config.toml
num_hidden_layers = 8
num_key_value_heads = 9
intermediate_size = 2304
hidden_act = "tanh_gelu"
norm_place = "pre"
norm_eps = 1e-05
positions = "learned"
attn_scale = 0.125
tie_word_embeddings = true
parallel_block = false
init_std_qkv = 0.0218
lr_head = 0.00858
dataset = "wikipedia_en"
MLP neurons of a small language model. Each row is named by its layer, matrix (up: input weights) and neuron, and shows model dimensions 32-159. Each number is 500 + 50 x the weight over its row's rms, rounded and kept within 0 to 999. Numbers have three digits each.
A block is one neuron, or neurons of one layer that tend to fire together. After each block is what it responds to, as a language model described it from the Wikipedia text at the highest values.

L2.up1437:495515520475524461405492399576451546560494514458478549533520468501489561481536541575522513513428422503570496498455547446548532519496459562485546454418522488412454360533459499577513475511547527511568512539525577531453520574507441506527423473466570509565558555431493432496551467518537516490469384541452476428504398553499437507532442564500438431545416475553462504478471565474632436499409
L2.up1819:481528519522430451528577523507618394470476496543562535662457574464499548464439483564484523436426529447439469547654453526481553482548399445488541526577478421520499512506413468414548501474437518530540432447535426531612498460419548438443454522492446507513526556598486512615453516435439469481448619422513510525530495504433532419464609465579492471500475519484543471473507471477467487469520
L2.up2038:439511567456566442450524485493502496588551580571431516497593431506423537420569561589488459573529503470495465513515545543494474583592473529450553462470525592457517448477426486546525531570473575476700418547479458433573504440453608459426457493487501442601505487388485490507507377512517566396462508511485565450424428527479471499480447487503495558445429515503459473582532444503553523462426
L2.up2245:498447525445486448473459514575479544630536547487389535479598502455529427526469494559446497551474414566464490514591535475474406498589517470395533474475584480576499394482453554596468456533497571469490550542485483544555543473442471464455521479457543524629536616482459582449488466448479479458546453446445446503410557481496410434407544451500549511449510471542567430488441463451548525482517
Description: Opening quotes or parentheses that start a translation, gloss or title, such as means 'sharp', Straszny Dwór (The Haunted Manor), the song "Mangalagouriki.

L3.up958:435497480428455476467514497501587394460484506575605542469516489521475554562539501516515505508497459544417493496417511539537512494493395485492500474467524504438402495445481475488542537480514425572615551521559436481505504538444528471498490482545665520482457641490516538552459557428522543432432473472521463562517406464396538448579442576488462490528477509509603558485510522487474399439500
L3.up1199:418457484443468518464553403548458626385551552531614534550516484504517516516562542523439407457523520519480507482442483408495528547450540598464533532483455499545482523528533447446543567449478621512508551509541409503522525454517513488462467518533449540413500507467526485535584559466485417506459450388584543476563537493550512500494504493467425473489508522536555477630526506459566433483465
Description: Opening brackets or quotes that start a clarifying aside right after a name, number or score, such as "4–2 (aet)", "Marie Epstein (credited as", "6.0% (2,770".

L3.up317:404472577493559487546389559555522435560475511497393538468440533491478481526463355486484504497532584544461528489542583450451435507537480434451497494561442500495433455585628430518552581510519500521514544517508451451413452642478440515550437510465477579540561560457541570486475497597525462514475497433487542515415537420467530472487498558489492511528510479457518482467558443518495387525448
L3.up1231:347546500447502575536447440481546502536505561516448484428506498508418492465589453482471468487583584464493476487518503483357537405504559413538509455577428577466485461551527538536424523547454524533471561446437468455491493602438436549502494462586449553505556570480508619391530522561467470505443470546496485556446465442476575492544540563515527556547526476377477471535569485525492433508444
Description: Tokens just before or inside the name of an award, title, championship or election, e.g. won the, finalist for the, 2015 IIHF World, Jury Prize.

L4.up57:405465593534483511530547548486552571567524507457560490415507513485490487499533430479477540544527456449430494513523486423439446638494550474462480615463465445586509434389518412456508508533502480435489481473540506604555523592499545486539475529559458625508441544557456549590513522495426448490519533488383579565538423577424435545551550530482518455420600500373486466469473549503541526565489
L4.up546:505519528497476421524528417515592562485487530490476482402548527470547580480485461483542478584460559470468512422575518468512458474406445460453499518504501507443542589438505494450539595466472453502463525428539492526475528513514535602563520499591379506502556498499461460461487519522440420419500527604379581519450509584539438504463512563554579561470476448556495510597555462604543495489502
L4.up549:481462510472465550575504511493620556456538514523427527417498454431513580543513517457541502474469533535480496495558400460560582557441485545428441590519442541384527495400455522560562534487391512518412585452527528507496524562606515565478506470477499513490496474550479503489461403431477428552505499488387467506549476529488447566532410503497504540535528499440541516515549581542500511482574
L4.up550:467444421465472436381477570505554500568515511478504494438445509510488534512552533495425495458500498461530485520491498447417493459500439492514511526551557452538448592534463461486522469520577553480465429502471573557480538567531503567540439544484433577520496482572594486514462445515483517520475478388423550401424449579509424509411568404523472471449480435462610515423495521490484467557503
L4.up1371:523430577434511461554492406509501498533583475484491502518500493453488459432489465511483543550518481486415491453510435502469501548396446488431532514382462523520567516473449454511493480515465452411501411431540423481561498492481513511496549509467390505493443465503524413547419468434484487489504554493360540525499445492460429536504479401584507553440550533477475454598481557550569526566540
L4.up1740:529485504514483432453610497468539562558551465531501468443500465556503500452463467495536503499500500327502509440472446473420493464468461546521508513498586415472500491398501471582443553514504555535571527461479519457466501601415548473485446544455561461513478527453536393609454576476477513583426572574411548475476586433438489424504555466515541541473491527570434518468569600486495522577479
L4.up1915:524501535447590493547564483509579480534517457541490527558464487532494488446495536412500431577481522484452546442510541447544530514488489496442491556577576585558460474505511533424419440579533499563500481555429495527415426603516488436561474435547555547463415501413427528506499508494474519554485528552540470549447601443487472416522532418517436546548541426505514559564493474497502453423594
L4.up2124:529597457502563413491483554529460536590465515507430428599488500488484534453461545422519566473531487408379372528481530466359616494499535467490421524523472502581583538500420475505505477584553488492492553451531547516484486628426558533585488535474467455545505438528437527544481446412556458404476468537541555580453441525406498539477489560448492438436490454432467428451585464437567496467478
Description: Final word of an event predicate, often a passive participle or particle such as built, took place, phased out, just before an in/on/at date or place.

L2.up141:467446513560516423535431491464465449559451496470528420492543388566485473559503555380409555609570521479503508492497484447461429455523499391478575458473442567534553547490485592546453416563414458433517501535481446548481514502515531545543509482449498520432484509557456516544434499541379622378478506459462493519498573422502403483521445524494490448497439573468434490503485473540457392483548
L2.up171:436470506410461533512536587583563592500480624468506473504380508516546348445478535468529520515457533507458449523512503411500450474523449467506543547488476521573548544416561558525434506504573471436543494477554542517506482483472483495524544467476441474472489491599535468441557620435463507573353556514431630633485474569419473430603507480559489474458488516504419479500507469558559475511543
L2.up357:540402409556522444482532560475476507555521570377507476438456473515492456464560467492516438504532556543400554430482563452492415519543505588463505532546476492460465461464506515517487578527563425558504530489478431521470509491411458486480539519571542518589453486527531476553473407506564561452540570455463522422469448538498438444553522541495426498502450499464414495422458414562474415444521
L2.up1107:522496450487451518499530538566556437422476501564534403423490491487456445511455484487499531508409712490482398559535410461424486552493525556486526482503414539485535526492523545542493469462446524437581566577433535517463454441496501570552525581519548564490483463501475454479514491493475504472597551449532551598561564575541490421433568555433433486486482526476487467521462538407492458432471
Description: Forms of have (had, has, have) right after a subject noun phrase, usually as perfect auxiliaries: character had arranged, series has been, piles have altered.

L4.up120:594508472577555486464504540479553528451540428534460458454467505546504422444390530488528548491504527454387587495460493382442554550501529421466524479493627510482590519508473500499427536552470546527544610467519491569472522621521539452539532485496561369551473523582479622442496575479481450545472500580385572490500531540459536443466550465474416453580451519473550554539563433505488470522518
L4.up192:395524449442532515432529518518439503488549471505451459419497541520512449516462418529514509542503544496548582557488444390542494609499492392523442528502497540542532439449458504542398533488499578515509557456478476474514520435541536398521587506444516577505507470581468536498435490480602453463463532477451520511555477445450492605585549550491424507496468563523563424484572540478518459543432
L4.up606:547388482610518620431516568505425460538501480273565470441519465546428430517487438471471548570474543536448482482469533506510545513449640422492506528482491417478519504531454558500526479573510539447365512515533512490516404503570485511570479535454521517577523481486507566531386509541468489430507532539528526537416500514438434544473553498457445550443484493456566459469566523599471403529452
L4.up1287:455464427493553477477541465508488503436531550491553443488475436541533570559503498402495492442525550473425504493526446464525571477520424528377498473470539460534533545478422459585481419626504451504543502498556524425489438579498474560536516482492575473529484477540491424497560536583457430511481562375479598617542449435474524558440524499507583549509517523497523481470508512571590404485477
L4.up1547:547511502487498462515522483591451415480561508479424514507508441489560467541422395445501497523477518501381490545511507393553488533538532428475559492538559478446497404521439541464473454576497559517463538396445532547557557469607494592493581483557477446394477505482541472479502476428600453419460538532508512483560504547466507494567475497518466453547459509504561458481516549437551447552470
L4.up1646:526469495543476493447522500424555480425475478478521567463466564442509445608480516503501453529581452484467585533413511493567547506518413434373519525451548657514602497545479566495488449528468448498577509555569440501612526590548556616540522539480492489521486561561493451557490529526471479439524642459450541507508516514459511490484514593546477406580528484472478543484499476608533564507494
L4.up1839:488574489392402500547540505515467418421495424461503539440468527459425544512584451498462492440500509473409523395533493432494522532483447497443506543489516545525533467408437405491519509545490510407455516507495429496536570550513446544468472453483540521499539471514526524459464543489590465399463473510516504481555515425502484553519517508521567445437475484529548458545509520492554490602498
L4.up1874:551476458554448558376510439507521544497459519513458428503548475549480434527470515383474556477502553451449551530532506401531503462593455474394536527516474446522527489474461553485558508507524526549508523459511570462499501474547538544460471610568590480508420518627522434505504522433468483477411480503487524389466531621494475470477529559504486503547470500541527460524566537553556529540469
Description: Words that complete a clause or fixed phrase just before punctuation or a preposition, e.g. "of its time", "on his behalf", "thereafter", "again", "ago".

L4.up194:451418562559507522514476467480480499603506512435528530479502467556478440477476479563559540576448479439502487432473583466605458570515478426445411496578600546476444457439537537487527579471480425481455453429555497460392414529503524448477451550497514519607531542595453453418529431442478505465447438588447473457462450394470529467540504547480414529555654484521447478516541434475519404531521
L4.up415:449494507504502449553504519509448435469443559542440566488509457468448442526507507502526434432434524485457519469504460519491558613423502529492508523610594535479580436359547550418498455573547489392567422548411479470577436493494595434456521439481471620561497602502529484422561506558500463514516431458522528441498544459414468506429485524577480556386514463482482496491492519435440508533549
L4.up719:574561520545535425478586474479489509496471507541561537520585408506382569424507497438388488546418587377492501525551444457500467523484505555477485477563519540484435429466492492462481467479485505447459516458565437560534557530461524457527509518510374380453461476419438549458466518452503471500453389406479580535530549504476555533578405458496486538524543518383568366438574497670493479582562
L4.up817:418513501447423526507572537516576616478507502547476555539588513518472497473574536536496535486507508494544520545512569433482493492488563401500358516460519533398520469471633480531480462468498445470485519466489427471502505615503457476489526481449513555496572571515469490498483493478481474569547546534497497557434508443480451431407500542533504530471461539378479442365501586512438463525503
L4.up1246:523438417426593493534543507459552525499458424499436498444551511436497497453496389436429535509581456509471496467465454437469482428519628565463500571497452464441482506534484497492455560492420484457575545524470464498550453520538509415663446504602487543474502505526643551437425519559501502493491452476493465584501419434593511650529511565477524552514501537455544476479595412492401442566533
L4.up1297:450464562543508472585502509374510517419457544555453372551547603543533427454490539436514543558450503517590471495473527521534592517459500453566531545417507374455425518419518548479589509570615495442484512531507588524533432442534525530619579514423508511579617559481497523550487544493441488589494454535514595449427535498514434440451362477462538525466534478451582416512485548463531448608588
L4.up1439:464445523437498472508507482456518538483482530511398484530453549405545606445496470495539412468584509592583580429519575491430440468465488430516505509517469450496478609555586503469535565513434460465526500486486430430415522541458539643493483471548490509555519427458577463367551564539456480593460454471540539534531460470500524485461564559595488569503616438441475491509502541511540407530512
L4.up1952:503457463481478453504428452491537426528416566534508520451490571457435506403498416553531516545476564502480571470513597528370537477505446486464533551556477490560497515544520607513451637489519494381558446481465480495488489487465443475460576469498453572528528513516492563519387509581466492591428469528575496539495527429495561390477485534515531523433482530416556449489570430550504531498477
Description: Function words, numbers and punctuation inside award, prize, ranking and match-result text, e.g. Best Actress in, 3× First-team, 6–7, 1–6.

L3.up1394:390511503615472455498415442522469584519495523469519510504526549549543456471524489451510486470543600536455432517402537437598557398541445554474459470490472556591418479533513443476537451491460485492497406546485443495459478448433521556445482485525512464587541459514355514516575576463437557544468449496500557497415548489480453441523462528457513428546510524520468514537458517517510563529506
L3.up1757:554435491476527588477526442530421438475547494555516491477559488535485485492504401379513512450522610488430462456557525522554563463557484504467478511500484529505535498507454539482469587535531490505450492384556527576451506462569663510523543433471425507529454545469423505550479508482428554459440509406448613535496516445438466506546500531445476473566614581442508500481527478474490537579534
Description: Possessive markers after a person's name or noun ('s, ', s') and possessive pronouns his/her/their, as in Madonna's style, his achievements.

L4.up257:515398550410569396469499559513454558483447460494491525582567479571498383535482496516518528513496425398510422499588528468482462559415514409437472452460547505488535424521462464450436545504532454477585515552507484368551528529601467546520524494368508461493460456426525493580473430511548454426365485564463570484564562415398485561464535530564493404474489494531397414439572429561451438465480
L4.up268:465443448490536526435544518487538483440552474470557508379527537534480406482548577407535611436458429449475488514495511494564462492493476439446475488480530442452464489484462470363532580509498493530457495427556479526461543516488536479489505559471535550487507530513615514493451540431523505461386489473480470493449498472511496478507484600471513512508466580535471561459547490506430418444478
L4.up308:598498475502605464358572424491516530408528477558464451535490580579503442554543482498558547477493524442470447538585556511507482576444540423486422403542517581508581436432491421434588495509523454464476544386473532460527457509461570455459406535499537466525501528472493464503498496485558506494422483535526470374504514479574536499494502534451508432595550464537576489562438563545527501554532
L4.up755:395559518472500556438438449542489476461546504454543558612494488501490471488542564499521528578577546523502428562494511482539502586471482472488449492442472525536543511487596506520432536418481506430489329423496561532503484471515638571506520437530490520537514511426451514435514485621396531514438476433409466554584339383536373393531492514599437490542528455463476567466483590458497487505472
L4.up1307:475394458467573458455460502564494534533549476477545538433559472602443448546485475578458509510467524542458495501441528477476505560450512470523522522480531556497433574496502478437505571425570506587480456527569374495481479508562507385595458419498421541483537487443519477469591497451516477578434480588490460494513478422526519419486454454531479586553494526402433565543508553483583501499543
L4.up1360:586404553520512394534501539549455562483526453498500494540581480557562414556602508448545513494496453403489471511586522457534482469463432486560489635419426491525495439514534436444420525565492596395531503449596435460587497467543476425415565475492601501565386584501554473494469433440509525447447527475514538443445489470581537517519483612461517418511486452539508460531473630467498539582517
L4.up1966:488595552508547448533546626493455404461421530553547491477454561555543410488506526451496667436486514487388633482521409549515513520428567506476523492567481486486489463562512544443569616493444525468457539442474542496552415439456521498472472359482463515363484478522500468556550449469539491462518516548565557507560477444461551519538540572438567530502546402522524542485470525477509520518413
L4.up2223:480534522531469578445584532466493545463538554459477539479451479408365516452491580523548533497499586502482536505499510538572494472461507482364541573586536577436521484505625545456505525447473550445511416400584468438433476582435573537594502494510539519405477589510464481622531473515547538461388508557517499569497474520488511445563498513363449487468492548549589571469594513522531502436485
Description: Opening parentheses or quote marks placed after a noun phrase, starting a gloss, abbreviation, translation or quoted title, e.g. "electrodynamics (QED", "titled "Magnetic".

L2.up1397:485441459517490484349481490543564491434470442533517516531461588570513484439423430551437516520503476615501502471527541458518455603543460522612426503550507595562533485561462491511548574459456493472460478559442516449550487439512528530496390544535596527460476509543575506410486508561479554585509432495440465539492510461398443406442518527376475476469529426473496537520473442516527447569508
L2.up1559:434459481509495512426572486455550477538441514486450402474522502513470444480462530466388502496469580466533579432475485448531421375585578507516424509560498516502523552472584542504424507585544576474590514557478468421521392472531426391493423570486523542607460537462472542561500524497510513509411484515555456554578507474514514492556536549560542653440527443394470472514488448508545410613546
L2.up1905:455446512483453509462507441467420508524440461450534439382441485529528516454500497515435503457547509430518573466451541524489431473554540360499545398518465471461530523469488444562473542443496485433592518414502511393548391580535485469461532458469526512517467545467540524500488524499414479554587520437510445535497496406550597507443608543561528668502571445501503547543451479531434485625451
L2.up2055:453513535529430533399498539442516428529433544457467548461481528565476633404441461519480473530446553462502535495536563458464501488564493487493558478471513523473500515528415585478505606547463455463461521504469517424450436560464576536524489595561428504550430557425421571449486524514603552474462459514476483510549445543479548494496553486506473596492551536442483469512511516502512460543463
Description: Words inside award names, rankings and honours, mostly Best, plus Year, Top, for and champion, as in "Critics Award for Best Film" or "Top 50 Albums".

L3.up738:417444476530535503540517516442497488451467525457443489543511492468594488523504500458575468448448429552447493502562510574462497468424533517435528632494488515334501554410456603562544581519388504487536568486488507503534520535592512544451540473509425449503437520529465547471470502501530483569472503467419398519621506423434512443458398518532490486537521527569487497491521580540528519465450
L3.up1072:480517422520506475519503519437526571381496533506425541378527595480575546524472574398481513490499446537565525424635538546575496616455467475394546521471525557390482468435561465514477514443462581553495542517450569423466496593577456500478483477531500518491522488485498437483535520507482490549459510560395508470477557507546468477422463521481476532631501497473556447583567537439487466524476
Description: Words opening an adverbial after a verb or event, mostly relative time like two years later, shortly thereafter, soon after, plus manner words like differently.

L3.up446:462484547380530467481469567459638506463557480610502541458473503479466480515457518584484541422432541523516503486460500479508442544523512505497432537464623464523493564484410448456535443459453537428573513454455506499543492489401459504489469535567535496539484429467558515576499471459478507518534396472477479454475505436498664503508461535506438576542535557570456618402585458517524404515449
L3.up1916:498520509443461446514441533474534473469348485501488487440540414508510401368478410526515556549506525467547607412540452463501583522469484415546421547551480544460537477414557553565484504412512503502442494500504533558454538492550548554497492568415477448590464474488586535444507503513433531486540482458542537484554475488455402483491442502502442450516481480515483550576494479571513500406564
Description: Modal or auxiliary verbs and infinitival "to" right after a subject or verb, just before a bare verb: "would be", "will forgive", "seek to profit".

L2.up181:511462451548459521530465483512560491494504480549434540531489476456493495508565567507421490521460568521506499496523584440516430500523540570495572498543553480482500453538554598534485447631490475488529497529476504505516545447467444509507585524568577526475513453469499509467408588502532540467434511478479560415380491516423503445506513431516520432583459576441553469492578437495565588491413
L2.up1165:492454477510509428458533558489467537461536508527423520511435460475530491564492492505498556568490547499524398366462549545603439566481547446571501459461523486491525456435451580513446472571516578632551549519564473536481459438581375552376531494448499524573487471442583509551439502445551510470510467484468428526479525525492528469449643548428523534509466514518540600533468487493515599528507
L2.up1389:431479419478484543450500451488517468455444499515441492392480447476501485590495498514535560473433503547522521484555429494516497626538526525498498406574470508479443469441530427495486533517483508521569620435550478638414372453519483493450581474482599510450478427526551472417475471520454493524547478420482523449590515543475576536493426514548554563522470563532537518551534467463540508644425
L2.up1818:414511514530523477489549508545482551490479506471427448530525540451566542560546476426525576525479528496556546429548481530555519545540513539489493484502482600491531435425492481529506514477536575510612516452533488581501445523497418520466547442579626437604501439542535454538502522469438477540498406532436495526428492609405558540466452471496432526620533440494543468466531499499489516487565
Description: Head noun or number that closes a time or setting phrase, mostly sentence-initial, e.g. during this time, at that time, by 1844, COVID-19 pandemic.

L4.up96:472497566503513473562544276528571501539549508409521516533468519467459521583483526393536538474532516436401467582531447485536518550525473447515565459484465435430491592540538496426474509486568446459492470432574510362417568572549506409396472548496485447516555525498494521497483443502594542481542468540458528406510571494515556535515541486500497500577520510478487470513461462501468499610510
L4.up180:587481442487484554434559469604521540499488479485511503421545566467466457512509396512487499548463495514419469432500481467415552605548500494508540511574548539426478516425471474539499503521593486523489503485449403452500527438498412510528434490592427427572561459394508536463606462579496472483452559473457590468468586471483547455468557457424592499506565454473503464493515426459520489594529
L4.up294:549526542444533545475626508510491517536543527472432481559485538502512532568480442569510536504530562552408454483495581374575542469480440525478455396548583486625555479553496494545534569522589478513512580485481464499500532505429497537513616479477478490525510528584519538549599579513493432407518442551514505499505463504497461603470537526463499440476605524493526591487529572510469519449452
L4.up1353:472531582568469493483579538485489475516473449531544463443475599489534561545530524527589471522524558508469431487515421378496446477494522531460529419454418447470501515432463515525487478489616481610523413501517526483476538526485541513536514566490486545527487539499473455470465612429549475521525434533491569528466510496496488514466521539513579585549558506545505538474516527574456391413484
L4.up1788:454497627467477510525477445453607491491413473435467482494466451482536467479501471436451416509517598544484346491460461471470467607501612584473499553530453529495487510444489565532483440494560443517532540446548423586383600443568523532493527416500451444469506553460543467568564570499485496525542412469389494496516521477482467536480528462566545535511545554493554393552525465520545460516491
L4.up1873:517464458440528506369653533465532507464449445504416559503489531577543418532509506533472589523457483501483556515613460479597490415582500525517423447529549390495481507466565545483454500525604482493446414431428443493466494436454402551444546479429499519494580514520482488457510487456440541526550537473526513492562524455485513549472557438518489447581499531459430556472540510483494515440495
L4.up1917:453440537485497565423460518521445454504434506478578512445591590474604486472486578556456423450572510483350462497553440513522418453483422553398434571585494463466504585492515577478427448466525476597421524520505511580444509486523484482564539528436505583615505539543448527483481482461494568488494530523519539473533497514475466500538459542430584539486573503413460466479585640510442440492516
L4.up2157:510484392492455533454555553480507590476499462466468566494599448516456484554400440551578544456530420539378397496456517528526435432568507442597516431481553521424456487465497530545495472520499509542510469464519489371484466393488470511511579439503390494530502515513541544489566513484470539502466483498444633512495498455482443484451448503503632492482472478496468509428509443453509468490514
Description: Determiners and possessives (the, The, his, 's) that refer back to the article's main subject: "the album", "the film", "His writings".

L2.up286:546453506516470459521513568395537573443587551471538554561540554443475418417535403482496585430514540540542402440425468500520526602384498458498478469495450436456530563524467502561484625472507541485505511529539609518487404423610522462504513526472549535503546517463538589425414462366458563479456510459454549536612582525558558445508407446492490515435439443468503449501480551434509409418493
L2.up659:550524444454495549466519448474591508517537463492362472594593498539439429550517488473452481435514474517444501436449511552502480458516437540446487458516447483593527503454535355517526448545529598510444351592568556453494541444506562477475398484501504525521523624411393381529530438488444486611441478482420437485502481543490523488443567552365538524547496452511603507533467532431546464431480
L2.up1787:526476442579516451539499504481444508546547433415417428564561473511509436448523464484621481503515570482494533389450435402514348576591470531434587444551501503488557487494483597527469454513444674552502567402551552478374501499434548468493537485553492496546514524488442412530478460505475519537467570496447450414508453648524549522444564479503447532561470503524529480488549392478514456463549
L2.up2235:520457499424442511452490441515497536524464534481457468474568488461510487494562505456586559534481551539502506469521486472586432496606466483485481474505539503500563606498537520586495518558559649533487455445559608463500482460498486481489497498455482516543574554509508443472498502568482480490538553466408516469510477520451638436463543523401487453521602407534544631487558466536549454533536
Description: Infinitive "to" right before the coming verb, especially after "difficult/possible for X", "allowed her", "need", as in "for players to"; also modals can, would, cannot.

L2.up33:484476467485585330452557469561468468449487547433524522535549510487582405625416575457564584449559475502483542478453452504533429473556459452404453551436481512545600513483506425452485423523473537466528455460552443500505470434487471509558541413514488457495564423491516390435466514460551536505488589348496540578472534535528521535474569437487552497529536486459448434446594487520555585535587
L2.up1319:528468562446472473450554477443505422492455526524486415513549616517514516519509476509474497492446558538432507529529426381536465506513389522496533515566540506600524515527534493468557499446590550539508512491495559508499468541498565550438566410498527494525501453463535431549541532496499545409491493437403551618493530506575405501510614498456460466521547516516520580502506560456561541436548
L2.up1601:447532471556454545477458495538423501507427498564459396503521511452637467483485510473434620465462547548529563637483546557584539562474557469483457476484438524527514459481542522490487566433574451415558531573493507367453587530524576489492533444463462502514464479477484385482412526527504616468496597592500517553505481550458569476515390549468419498470525535546470453500448514480554522470439
L2.up1636:453530491500417546505609456476533503456507455502447473446421544448481496495538416455495473588414535494507527425486449515517512495572450573467501394446461517489564472406496548561478547469518479531465504478544468511536562520521470510536432607577527586499472509537532496488461564465496591463534501451506596495512496391550436471475497505437563488595499480569484619447467467549481398538454
Description: Possessive words that point back to a named person, group or thing, mostly his, her, its and 's, often after prepositions, e.g. following his indictment.

L2.up408:477520478578591543522548540556576557444501495487512532427493481568608490559459492465452495437579523458483569508606550502480489512477523538427533461484538483437512460535531551500570491451466520494492550469478478472439506539552515489570515529458545480534518503488515467491627551455560444480589371561512461597405544533414461478495461490493509445549512529491431441560525569546564591536546
L2.up577:511465501558594588483486576519637546513568518475564575359438585476468499601460387417565454592531473509497522433589430446524523515530472512442571474443457503448361526492510422523536585482491516559499482516445476527493525509586492477475462452560591515491558420490497456514453512462425464492448461491360572483436490482562418485431566441506445481559521403550443491478500453507525486514509
L2.up1205:501600507578442398428583546410468616494514557452519463498469445563516482532487553432520447412511567478413533489510546400551442517506531486468502498579611474403531538402459460527504572457398521501506538514543575614490522563556546571472523493432497454448482513573497365444429650423382488496394563552446479465455627488437554437458524516519513529599516516512498444533541516507510579555472
L2.up1992:520430350513569523516529540543542477535536468570469464461558502578564556488498460499616460521445547471521472505494470463480475465437488382513530379494528449463459490463482557487535473575454502506535517417433578531477515529644563533551540464506573482418467549494439534438529506479543510477561563499454577485484497552460532454469549549461476604489447488382471530519541599470464494569424
Description: Particles and object pronouns completing a verb phrase or idiom, as in "turned it up", "stick out", "Tear It Up", "switch on".

L4.up141:618493424427445525410428587528583482449535462489471515453483509539566542500487473517512506484512593491467438538523535350513505535467550502520522495521556428570582474444486514508563621415485476466536468523446503511502541430421553551487471573445577401545484542565574519447522492515421388448486519590442596507636551475505565511522469489531512474581484514484469499350508485528537541471477
L4.up534:560575454490533597453479549480458522468520451442498491560490538484442498421505352476451486518534645508492546549499527389526515564487551530464466501453506420480519504506459521566512543497547519413498523489546437455507417471555475581575563486450453556607521541528461492487505479474525473454578554436485491557436463480473527470536561510443424463452510512472454456532408447529500470485424
L4.up749:596492571463472535482445524464526544436453539437334456482548462489509442496445471493546509496509485562532456485527417419490453529598511447581439525494545526523527431470541605598447576467551574456465485423545527583456517482459478442427550487477516525597592611468510469377502492508456409490546457424405506492580502469459668422499581548442521518541553389521657537432545534546576525496477
L4.up880:271595518527512480509549516509407514517522477423428528471520386529479459511463430474473487474581433531484430523417534555517536518425544633382413526571493521531534485460392417530529558453480538450527501526476559423522535438520436493490527412520464581466528516538388511484488500450500501470435522479493534447578428527543475560552472524568562576602537534585574401506471492532512450545419
L4.up1223:558609417433567483402472509551463566576504510432539507550472446448510549501497455535504492482472521423537431494500409403495502545548484550441367522470485544423572502451453492481522496516525490541601510464556475472511485568451479537550484484416478492671500445549507470543489435437470532370526472481490579525498480496419557616473509461539479527548470507536483449484509488500424470507522
L4.up1786:449557479490529477510495440422486521457528410338480468440486530437559580448456506498510581514558555614512603552580494485537465530449517514462507477510434506437457399467544514467511488481511449427630491532446415443437513480466470543531537453498453434480520473408532498347479496489477470492451617497431517529376476584442508469526565512490397568522566489474421473419459421606487553428440
L4.up1896:539461515455524514532484479443470523399552434428480493478479506529541481584459462593547473478554521538466539482533495355566481539487519548516443526456493499482453537463460534469403528494516489445468440429507570555588449592474472523476519605422498484482482465471511451437468507557398571404513504421494590454561508543543561459455525611529500478569475561609491504504527468528571503531510
L4.up2038:543437422480462570555448511534442526396492429554372389418503472580422493437497422411363570511596538532536489489408497440503499425601527451486493437484496560513518536429526444498533528471537482429556492533432567507500551560440477442520530493432459477548472584553533531478506515531540469415371537472480504559518564510491693427438535384443500487526469512540569599549481458520516513507594
Description: Modal and auxiliary verbs after a subject, awaiting a bare verb, like may, could, would, can; also infinitival to, sometimes initial D.

L3.up311:493470452551478574505545438469566524474519461546462541459475460458570485498491486530567500554519570482482489454468512458464586498553573520421507487440416473495507472475510573533483498552545453430503488412561486573519501498485464540546539540624462530488475468454505508472541540498517526537521508443564536511486525487521483544395500514672550489507484558554540574567612524502493535434504
L3.up540:540464422491449542463539511550506503487523516612562505572481437555522511510462598501498518547490500421540507573503520445428460550504578500365568423536510472608538474501567545490538426485515404564524482463587572477474451503523565435639470484453553597489515533569528544548461476548538548556378623473480511519548509594518540566403525541547552455500571506494506588558521567492660474544522
Description: Verbs of making or doing, and the prepositions that link them, placed just before their object in narrative prose, e.g. built, created, established, announced, with.

L3.up866:544480547496442438439506435510546573486473443575457528487477428583437434529490531481599535490474441544526544499432577519535433582558507446535431381474594459540479435533558515609593438554557542485494506487570500486474464503514514493552480479533494499468432467484558367503426487528559550492394503584462644519502516455447585435462472530436583440433559463488453481496449456534531469474517
L3.up1461:598616437499495531465538495435623530578481474647510512459555463521494458501504508492528575542587523416396519396508464464494449440470443541464467636425578593513478510496436466562520515475567508589490586473537597523513481553513448425598523544371590475462512434558535468467535550465621527517530557565395520443473504541491511453496458427500527464490478432407467493475475417590442487453497
Description: Main verbs completing a clause, mostly passive participles after was/is, such as was installed, was built, was released; also take place, exist.

L4.up227:528474403552554470520535581524456419559552511492434491468501455450532634428409567456531594462446541497462538494483530541488491525501541507482484566536473501507506518526392507538533491474551417561460498549529510450518559473491571515461467493473606508449434558485504516488483562543529472520454418580494449594409544455410458471445452477483515494541502494463564585459497492477499504434569
L4.up624:559562509442514533558561557506487556534513473511450493438531450488578470462486477487541546428527433546536538492491475444524503475396480439444433527518401521531442435425454549392499551572585553500533566470525413492510533564418490531526539463533433516547518520593470481544512511463541419570447543532464526498402579469456515460615462467611534592532559624446455490464536633535569605577486
L4.up629:558496472480442498519507563517455546492458478519497501472495501443521602490535520506478481550471522506513592370535468495389456521581543535525503480435491461596478476547485570599575546591494485378492558534525495417538522517513512495528459547469539496522516502590477494539462493546568543502434544350491459563439515502556536515534544496550556480470513519491529532454592526520572432482513
L4.up824:496487435606437549517494530490505518547541495444431534514506538563545423448570429483502515527471568525511523537460577533477527514390534584439450536445471567525458521440500637432527471533572508524586491546450598586525444548546415571553422546555410486549496450535493408533581576431513464435491542487572500500383499448445480519562496561555489459594559480473424460484368443459602496505408
L4.up860:482467451496482431656553501523519463629492500585472494389497463486406570453437449563560497541421466487527525490522538559466452632454489470586550578508522437490464489432483434461602583510549474523558429549515442431496467448533476534517467513547492400461491546445613462470400525553514468536508498469442510543524566505442483566448487456556473456465489598484468576531516515452371604583495
L4.up1919:412509510519445506508560501511505512531497438465597509454500466536430471424545434399531528501396541427535603498459426544495496505394488427389507543523586539599484437513491516390535609530535507447441499539482496502474491433536530472529440515375452565530441522638569522568435502476413519566446521529504468477461525508498502507612505450501470508498466459532497559462482478515486595509495
L4.up2060:497522521519437596601562572424501549548493463489530514377472447481553466527481500505505508444537563429473481487442578555470517455502519565468538506449513537502502531521509431438538549531550476473562478515488470397594515483463512518509510501581493569607504493570518412517478533535579501546360517490505548478396568470447429513531511584533530443471568566467505460559490490511458520459474
L4.up2296:545476443526363448546531611515508594485544452447409492480475529503443532475539533481543552470533503507535551564536469472513549460431521547484560490567492485581502453486480434480536493539524419556505470456552599471538624480449424487553544588491566457512513512475466427508480429478579493534428524534533526472490459470530489473505489397547450515500481428409481580474498563426514496452491
Description: Main verbs or prepositions whose object noun phrase comes next, mostly with subjects that are things, e.g. features, contains, issued, with, had.